Weights of a small GPT-style language model, trained from scratch on English Wikipedia.
Architecture: LayerNorm before each block, learned positions, biases, untied embeddings.
MLP neurons of a small language model. Each row is named by its layer, matrix (up: input weights) and neuron, and shows model dimensions 357-484. Each number is 500 + 40 x the weight over its row's rms, rounded and kept within 0 to 999. Numbers have three digits each.
A block is one neuron, or neurons of one layer that tend to fire together. After each block is what it responds to, as a language model described it from the Wikipedia text at the highest values.

L6.up1847:484486500604519466491488475534563504495497492597530467500529464550518508533501439442547492517519463474511443469405565489542486600477518552527535525516443528510523539487415474476504430543515530504508566493495580550462491525489545506557577595482495565446505432477484498440499450491520526450481554494476493597541523429506504478550431462513482477527566441445534423477462469490514488486503
Responds to: "of" in proper names

L4.up427:582493451508503511531550481549499462506434446508495422491522500545509484504476470520575561552507448494541476548549524527566456468501532506485475534529474459635540529461548473527481506549448509503491465461419458509476478468425463553512579506523487537527492535531416508527456544477470526502484457543467525526529441444579485506513454509496493513539490490593466405490470497459468483448537
L4.up533:504521374612488535434536501577528551529403567445406447422497480487517505545448492467499538412468502469491515566565454475481441493477580600489530538476449521501570502392514469462469503574543532499486475538515590484521523507496527540467561467547493496464501486592464529461469514458515529484454490466484393480551489519467486496456478527538482565487539508554465566560467445459461504556487
L4.up1515:482536433487482564554526499537464529461480592458455477478443513534472486481516464531469537427483475509432524527549548551515528501533511477485531486428440441542502444510513480476464507518494549518521478498476492600471514463525506501552574548501567456464544562497477514452515532533516508505480453518417484489547525492502498510495496488514496458485521481440464489532513473451495474501451
L4.up1564:511489485436456522514554475463512529554511444511478484474513486510523487443551447553506543502467399489468477532469465483544433535483595551514478464518456468507509481467612532482462486472522534511530477473458494447500495447470486587463535453578483432471456465523458454513419485492541484550468503542546462623485450485498459472495422485476525472488449475579474505465465521494474460468519
Responds to: Person surnames

L9.up70:521418506482503507500495495498482503504514504486451504449507501509479607449503509524421546540457458507541530481468469465579449505478489473404515486457500491457529475492531501464495397451538533463533526525574580543601523517511562458547492495510465483471489495472445519514551467489518498526465474487508526495496603455443536554542513497509509500515557526549500534487543528533440507479383
L9.up106:526458514526443452441525496464484515595520502537475524447517453474405580560558490517553414477473477465485485500479495501610518462481532462466541445497460510546475451534599500526489483559495561507511501498523519489495513540483537487486495489520473501481494504464501505467520488504529469521451493593547606433539464525552505532568472509439543478525551512469475491512510551479562516537499
L9.up363:465602472525496541483551407556505483476500505520513489576524505612361471439447434495466497487532499465486442522473509466460490466488432415449525491467570527561548511577478617473480483535494511499541477549500571505458508504506515501471505507506511475513504436564480425496451526454419423478452451538451478489544468592475510490474511522449522474500467559536517531494495535542530443565503
L9.up479:484422453464467498496515495420502488494498518490496510573509516511469494538601521496451500532468394469454473462536529493498385502409508527483463470496441546518526546449554530515506515509478461488548488525548503458581529467451511479556518488471498518485446551535484438472530486511479518532490514507598541503464564503501477482493528466518548468431521560509547566511486458525477526503475
L9.up491:548453528572480478489508423414479534513536397524553470490404544556516499399532509562458512486436502459491490447492483568492574518536487519447458475509465491487554535524562594449493535550533475447555465496534531564532527472561509487511503488585421449562501428562495553514491510464534500447477508514500480502501419454516479512553455493505513530475519493480440445461498509485556534484505
L9.up716:593544512509429541506464511545468486476552505546449547474485459489521500504480492516518448508456513463514514508530441490525443538518565547433431488552426471538474415474534566555459476506509545468558527492431481481575502531472526463495506514505464477487542498588457442504486547480492432517488528584422535518494547552486514498491515512519500486494591473488545489487488462428550520485524
L9.up720:537417467545535477506504500412489540445467521466513509510470483501536523535393500533473490569482454498473482449486507603450591536453498474500484443519493429464476515439517539473504538443484535430584516501531484516546474533477538443514524459544447448440498477529494510497498472562506433502484438496566501587479554490566502457462476431482473452586585546484504493435536503495464544448474
L9.up907:513562535483516511418464535416571535553535471550523553518497426482488536497458498478481439525526526503477493466483526571491539478505506466422438465472497434444534508454448500496519508514528559501551505514544479559576488482423505516462507513478458497515443487461513474425480558490510530500495485519468536422503514418471470432503497545541473493399542528482439468523491456508559523446536
L9.up997:482513564506491536485485470417513466472525483546578486509475614544418484514540450496470502489535446508520473505476475508521471497494504549496506477474450476539511509512540518438531507405504515470530504541496472441613532524540499481463528428461493495490463455497444453511490484474549499445507530481554513504459567450445463419537554500578534455496533502525472535397450513523582488539502
L9.up1031:472475499505459402432408479528447488510549482450491543490459547500503570516510568439484503511546505495473526506535474503546453507538486444488517436522527498414517548522504496485470443495436541432562548452524537477506494468532470524505523527494510481512540515539557507524480466504504444467478507502543397451496493544484480522484416491470581493517512474544536492563505462489453488523484
L9.up1449:536546474536557482511545437482472482506546489439457486498508544542526527452467490506451509487525505424494509508487494485490440515515435474544509513569490431497540479545547513472532487520508489486517449461486509463503542530439489502451491439474566512464552531475535492552575496477509466481500446497485484541517489536496471476559449496526561474486492494493478519530456505481517499560447
L9.up1621:476469509534484518436450460461519508563563516518542521543489447463486559501497442474430434537522459495427465525503532585527513530465516577492507540562500473502525496528450567447489545538456492541563518535539504526562532551513539555523521490431508465479522566496514570448494457535521452460547475470570477513484583434482470448482540507452475481478514507533464542482480476539510475546507
L9.up1936:495526496496419502464543505485443553518561485492575535538466509455447451453499438464489508518497549475513444507539554490520509489430526458469505455471527480501537500489478550554477538497467515428514474530507518557528475506463503522504521490497460482526512462528531457508478485472478450471455507537541514450535481561466417526433536482603487450520484535441516514442519409498526547478534
L9.up1937:482404475504486524478430453481458520510458465494518539425544484508398560445520479477478485518413512460480451464561425528429560492485556544424567504513538482481456521501534522474503523536601524546514539505493511502530476503442603492484556436577466466447488497546481479525521512480473546584506472424440551428511463453478493528471478489533443462478483517483493435523454446514489489470562
L9.up1959:510540569482508475471528495539511472547541584512489429487532512503461568545498516449561523459425517475461486492485513498476436517522540515508519424489521541519439505592537612445504522512504447511481507508512474492489526519509499489488409509455552528520455495536474460449515409485531465454485475507584496484489597457435504490505516478455525460483537524542465520478535493505541543609522
L9.up1978:499465487533451510503565508439526526513520535532491544465449505474436460520536420543459520515503467391446517507579451489528501514474486543561455589509502459542565431509490422502442504515435461510520478474503515513525468436496568439508536425467508454463544491481484505435456458528497498534478459524556523443550488439570525509464533456516521508565511532548511549488517417512441516484538
Responds to: Non-English name fragments

L4.up450:538431455469553504469473511438466478458539521486502511460424535528512487512502511521486499497541467431517473510423472490502466498455497454451593480494439440498434464519530538468445529441520454471469519451545493530483495482499530492509501511485536456491467536508483448580407483489519474445473532529606482570516488479510546395563482530454558530550523532542423520513466505510478462484546
L4.up645:489459429522521460539479481544509482537501582478481468486437477534539492557518480501454492461527457467517470464546495534486480472492481562538522437568450478513544546485589472552441447563545458432543475509528481517565491465480490484498603527528493493513539516484499492470502549440574459535489460535494531499560550570488545476503485491459559470488510497470484595532488474480476500611476
L4.up847:549511452474509473471592531462467508485582505507486526553442454473555497508523503530437488494513516420541501510478437549568535468495463554409500480537489452494487454503474556522488554497528491464511516535536469525567494501470526462475476528491492550524456555475494451480505591471485522484520498543472492459542535482494530493480501430505589506494542506553483538437508527501522541575487
L4.up1558:492420476524502505464537448467440490546537488393495515456460499530499529505502556562436439503470479461566522486469545513545492573538508519445528439492450506457522492467526488520440472529440491471532499581588475529630494496471487487506473482537561574439430521519495424514553494501541539515519519536420554473531517539437498512446451488532497466572504476489547577516524442504449502576469
Responds to: East Asian name syllables

L9.up30:536556452510528539524559500410509538458555426531492457416448564542513507549511484428521422537502513462524557504485549507517408542530474480444507517528429548504520490482495496581496409497579501511516473519450574522553511511472474490519484592450456526499486514542524477472462454537615536512557485515528473480521533473483503457576456454539530502452493423530474523473503496457504521517466
L9.up110:483500484550529494521481454515494424533534498568443478557551541472597481450508517415560441465508462529450404442522513466466510523467482467457486446497442535569550563519436527569497530551498412525521401451517486530444452540482431455442489510451510514450378465470530503461439506506510534423538501499500426474547543489502544504510538500513472443496510497492482451471486458434524502436465
L9.up341:477508480523507451510496424474467464483521505424500557561469509539490428486528497496437457497543495500515464538447623375526503511526490523483460497522492484549564534458504548477523452460514488508514453542519520515536500454472429527431493547534511561501534512542489464452468476536527480460543507439464453470501524513455488447505429504567539455531433535495446533447462497428557517531464
L9.up643:456503452599470496535477417484538485463567492533469508531477480491492479512487513476457463486464417511441527527479560480575529570495516552548528537551487445589542496439493492521516476538530545500540487506477473554515486548458447533550519518524513525474567476496463422387501439535551519503496561486520463435514520514436463489575418539579477507550485532445532511422468447427449485469485
L9.up695:539435427509546492514522483485526497559518511478494515484536482464495474557502530513550530510452489430489480487555531416521510534483529470527471502606498480509496479531394513455467507547525491487528401504492460490540490504514470502521496527503556531478543511483491382420516452538548545447538529450421469567559531476537529475535497519548492558554476483512492475520518477442551506470448
L9.up932:482486476486528513528473494437424443612454474462523480529465565535524471557528523518426464508530439451484468493419477455528571488570543470523562459501474519456520434471541511444480458453451497441498449495488502527549524496491479474483509515559497539575524461493487523388461486493538486462485472507550508505541482548479438504505436514523484513558486529482528478552563492572578487509587
L9.up972:503510450537483512532491460483514569478410526500526505531498545472567459566462523478441517513531514492510539466489514449488411552509422449524502535477559480528532583433483527521473506528488533525555423465488402522482518573576459473520446521553600493491488451534464536441488612502554483499573489443487505482562514430489562476452494437461427403475506459467476538500470448503540515549531
L9.up1162:499503515426538506495515545547480492505537524520547582426479535446503500523468475484514506439535469483531540492487538473483550517430538522576471567492402507540494493553491535436486515527519546549466503516538505512511579453594491502517505536469485476448635564459444397417479544510489568557462527482424472476487566511474507532526443438469463496466503500532437462515476496498495458487494
L9.up1279:455482498505562456557533444493420502547479512557451540510499489505543504484479522497436560443512570463416447517500518383524422458502445463521433423502512528498515487559478493527452472539507512515564483521471510518509513536542548495459572535478487511474489502550476476529482487502485483481481470464504438492515429580427469475476470504487507501503463453556423549475494512410522494528500
L9.up1435:489497469544572495520480441517458471485416499478471535505479539518473481516545529509518433403506504517543525534515519430472538479569541543497529432491488470520521391482490514487468448518585509487429464489622550489463451512554469469514486495542501551513443441469519401439550462528528508495545459492410449524508472502489562544541519483551489603565485479523493417452554576428516522477404
L9.up1506:485534471518496501508534429562529469543502542433452504492451464552494457494562478471509445456538493480406510439537556501491503512532500542521491449488436451572465465511483485506497510490484474454521485509518413534506520486545431462550544550524492457505502491467501410438455450532494449522499460450493449478538534538495553479527483547549457520559526528512546457514442493433507531473477
L9.up1581:422445492498436473474542466504566512498532506524472505565485542487512486449462493466480497560413549520469506478482525532469473551498465508466500498485461549588483479473373503539465542503487513492553533452525500499433467513550542449547523544455611549516462502479481478445547441451558533472471489565558487488534438493478446547492519626458481508523502540504524425516475533461481477426471
L9.up1622:422516452435495549508560550461473439420420517440492504507530526581509494504489449524460460512518425454518454573435478495479563446513526545544508479495518493539521514466564554521502452526469508557495487461463500491480493496578506528513466513541439513531525493498506468478532405523414486525530548477559499514444548497546555489447459486513453488481535584520469474529485494542508519526525
L9.up1674:507503508552543593443482505498502473485451468549606501527518583437522506483500541473445537487641485416460525448540436510480460567468460511536515459447545474508557506506506534445502529465531450523501492439454604540423480540553459526459413388486511480524478452545507464492526462474461570471537500542452558521455476520505479518509476499508511512526513526531474531433464438570509471542507
L9.up1733:529487528451532525595418443524502492536588520556457528466456549473500433515542479487542478492458478567439444493498506436496498512505472512568483493520485516522482541453504602470504456549556560552535530519514589498502509477500463487500558524444553524474563532500504532497451454510444487516523481474479533505530484455538483493524502496555497548477501483491542487465534477455433493431481
L9.up1761:517474568484509448473418449471515474494458490423512516490453572455632549549534438490539560478546493531549567521480408494492448482583508520487483534499504532544500500526548485451528467488545476484489418432435545512480486536522559434497434533537495449483481466467480488536530543475474494508470602552524548423514476491471482504537420436570452505514506499480492593491588513529471517478462
Responds to: Inside proper titles

L6.up214:469504488471509488487579479556520506506455518521482532573460542514450484500448483495496531535463489457519505500490458502501492472527479443418475505487530393497491522558505463567483457530527602483535522518490606539561477474500536559585549503486498487548547570559526526470545540530524458513407432501459497480474525527474517460455480437461442487504544484565406502524556540520480480466497
Responds to: Inner pieces of foreign names

L4.up463:393586503539492534509517527474469488537527503525471512499495495451469474446483421528458443418466452524478487521498514539467478497524504475489492510494485505521499517498523524510499461498492560545531528416514526539537533504454518497485507573538512563540468546550486454446492443522488561463466450485467545473483506534467502461451445475517552427478452492446488522539531498479528466529494
L4.up647:486596542603511496495521446489507499490533545490592542456526507500474449462516454501599531434462519502589587428533572476489529542496518481464461483508529532450513437522493519491492508541521553536489492513434525609530494464538529593506582578543493547539463472530514500495520461452563535474427502496511524547552442517513528459427382416500491459487513492423521515493507455526563512519481
L4.up1864:473522494474531488506510436520434506489496544537511499522504535548489453440443448488450480512489505513504504512523486560549486512524491570509478445495438478543416479558481443538463456439513453531472390399448560496480470524545406504487505533467509518538450499468431481462547506502415505526486429531487503536560472480457514530456415403518557546437557421515558520542482461531566479445449
L4.up1925:429628471495525500517530449530498498501518552525469502517506500490497446472510460499549482452479565486541527539510531566519509467515515490518464443445489471531525500534501468534533502534508474558574441449469488549483532567440500473471482579508533530517518526526569495471480409505546502483456456498418467475499458594507576445518353434440508496470598476426440573528494497491529434483527
Responds to: Words inside titles

L9.up124:546439457529504467530546466521544513480468490580521506495495470576515542561467483446442518468452556531548501477505528511469518499470464473476464514407478539475442493538547506461489495465446542517500503539535534480524503436491508531453520469566542558493557493577468478481475498493464517555567464494495525539510484545466542620514535506470505497465589494547412488455441461557522519487532
L9.up200:515495476510540507555481504586478487519466464520453481414508492494538454437465482593475451534515478495477469465510531477508522490447481610451512499481503562487536474522526560549591470526472493503508455436516510560552488451468485515505577487554545466548539487451485451485511556462474470514491478501473545472463510555534499434505484524533512518485468495495571509523502507506555524541495
L9.up263:408468433458442531500609510484502487502515462452481489489505510524483527491497486492454533488481514431529511479520519445445474543474557434523476484519525499484491448520487472457534559515419464525437558442491487532548519521516404514419477528555482521538522531547538491545457501454432521488513607451552416517495432573501506538523554506463537461463597533555527478533511509492492482544556
L9.up406:405488518517539526522546439546491454498508419489474452471540472499491525506456463557435519501513555512463506412457452517505518544417449493487509428533482576538420533501445471504504464517405445464445483530500475524593559453531503470462494478507584523399499496497488523520466497455514417448555511506501378607521526552593498513462541468449584510452474555574502530483557472514548517543519
L9.up815:470512523457532567531498515563463520475503488467487484492492487492519493511453423518463585488465575518483528500532513510474470475509502494485519543491457511539496463451500543500482550449528558537456501475507494466598483558493516493423543496512464432474506465532494419493482572561458524531515523524479471445531459577503453488450501505586559464547496395487521470528481531514546499467479
L9.up876:497536464569529502471521503511554497538466492464504532499537463495557425484541475473474505490450515514472544468470525447518510527513505471502472491504519561450481543488475522486485564528555536468480503492437399533541497436456405509558522454489450532452503484464516484454556557495533552457506535484462498529503533572586498522465496493447511554532457540483486498432492444444538510436546
L9.up939:461541506492464519511579480588508544460507510470444552493508507483568518459494505584445463485493544548499468452532534532459524511529550454480604426486466522562465484501462487567485497546516479500503464524435473545536527525497521487497547509514546510461529512549542522569496553443469483553518545523478440512497512544591503511497547434485575533418525442444560532528556492478498533529561
L9.up1009:482464441494546519487571512537467536534496464409526479444495521563475480466513428544497526474523555516504530512504523502525474516473488507418519441464535544480519487489477521515501535449500507541509494617532492501509519438491382496531446467509478500502510525496458462518503543605520503510528524469447475449514500510472499477445535483481548517539462439554487577483549472520523506504454
L9.up1247:433526444480513493477554410552525523493467446548470430459471462427507427543509511541412500472502582468541507411498453477472511508450541520478538449541473480431434486505495434501470433517487500512418527533440532534539585466508467498457488445583526567500478574512483468538510477448484555548563543540517449558499480570483502557479533503389519527525525522548486551514465445520572559518509
L9.up1292:531529450527501519514474408565587561453486427484530459420503495500482521560511517544554530497475460480478506554477530466476502514510487501433493501453469506433511520489465492544553550501489583519474543520479502443520473507489521479526560491536524429476550501518519477477502448564532460504500505550479415538514539505508534455497448486519495488413508482500511498493560494449507518477581
L9.up1349:447546549457526523431542493517414560458481459519463511508477438496461425573467533447502547469529518556453489508500501537518496495463504453519492488437488475439453509514508494530513460466488466471524498508471566526491480429501434519512533586530541524467520460536447518552539512486418422584522584518547529527457536545470519488539491473559489474489556543486462537565466555526454547577513
L9.up1357:473541571625520460530496488556487550481468515497449519535489427476539487513547481465444414532494577500468487480553464556457482579475501497425524467378470523501435498530491500474455512395395514482484450500561492512525518467465489451507572539504448444516510508547504530494473539460463529566556504504591460459590501568471456508445460471496513558516518526531486550409562510489530524475416
L9.up1661:513491579492477482527526468557513541442502471531465503513488486546513441522467519514558557480555494486535492473530482515418512524411469480568527528517541527569521435521475465483506488481407502463503580531457563517443507517507565484475611427501572519498469535484421505522413513427510438461510507555416426489461519445544575495529534489498532485459443529509520487546483441525511460504532
L9.up1769:445508477536497535521553442499526536492506445510527434474518435497546589546458507520545441505487529596517484378488511488483527471466411495533523423507487509434539496497488448481501513499498523427538472510492512513507500466450464474581541523536504501525520552489521461528414499514507540503576494504481456580508488533517509523486555538506450468499550450488454537485424383538500596455526
L9.up2000:431428509502584420528514535512499454500490490530521502564555561519545568591365529492525512501435513481520559516528507479455488532526515525405528467507465517496493519482547484436581444468542444514507499544494477511534485522420549459501502449523490532487514562538435512411467431456582469473472453473497468530520564515508467482564539487519523488550488445542431487533438432458512455516501
L9.up2038:474521538530566520475545529498558526542480535547513437460522508461511514512414502504466474480444547448440578487511418447524487573465505454505545534458520510512542500483482410475543422533471468480477433531467501495493566456486505518540529457520519490428536523512516505428486514452454515502580452486488422554505544528531509542531524459470528563439485500459465549486546502482503504514498
Responds to: Repeated-name completion

L4.up345:401547439472538460425472495526465509488523419489448530473462546497504542463467444546536545455491494518607462485509480557466479532508521494486470546535527472496556477501552499572478516455474517529451422531484461540503503527428524464465536472452488494514506528520596548532495517496584506436557444459503478520498465466504471462474498428521424472504481494576486490504542556538549484514438
L4.up476:438478546490503488448474506519464491519571504500569561567454487512514529448458504558495536466433521485463498513543538568459479548552509499435518501554558443484492459513500503515509473509545495461547429460472462531546507497522471479424557515496467519464431483432592526531547392480536492482523461444506431556498424456561532432585464457453466419493510479475534493529501560499567519482531
L4.up1674:554548569469530500480450397523519511465536509470488532450450516508538497474497515534443502455451558473498454430550481492460506550552477570537491504489470488517514484581525500496512511549430523494492458487492496534509478508486457552441469576496481397522504560500545544420505515496570424535530490502392481476565515498438463484422506488507436533514493519518570490459507485510563475529505
L4.up2008:503549528483502535469537514504517513522566524495509516426510512528478467490497389477507546463505547424497456512534514485531442495467523567523480474505544449564486467508498470480466482493485585552419455490432518519405575452590524549523425546513514525549573576497532449441509478529513474383495432525446408447576516455469510502525510524447513394431458459521534534509531471447553478505504
Responds to: Phrase-opening tokens

L6.up1476:489527474486532556479480497512572499461491487489494490533471500446545453528532543547516468485522514461475607492536512469485467572476539571489477550499509389492521455443573523473485476427520502521497541501480487456518524510561584519536534499545576522460463536552485470451512539471478524479512450536468416508479525530481505468480514506501473501482557549575403468477386490481540496461440
Responds to: Article "a" and A-initials

L6.up1696:466522396570479518509491505433524464440487520558447440537538548541551439485541437537428553593520555541504494535526535468475524482468489493514572501477495556513498519556464447436512487518516531509461471474483412468525540516463443551498621502520463495512553479543494419508461503442469472489537492517505520541505413477536576444396535466485483504451481524506490497567460467535496458558493
Responds to: Inside proper names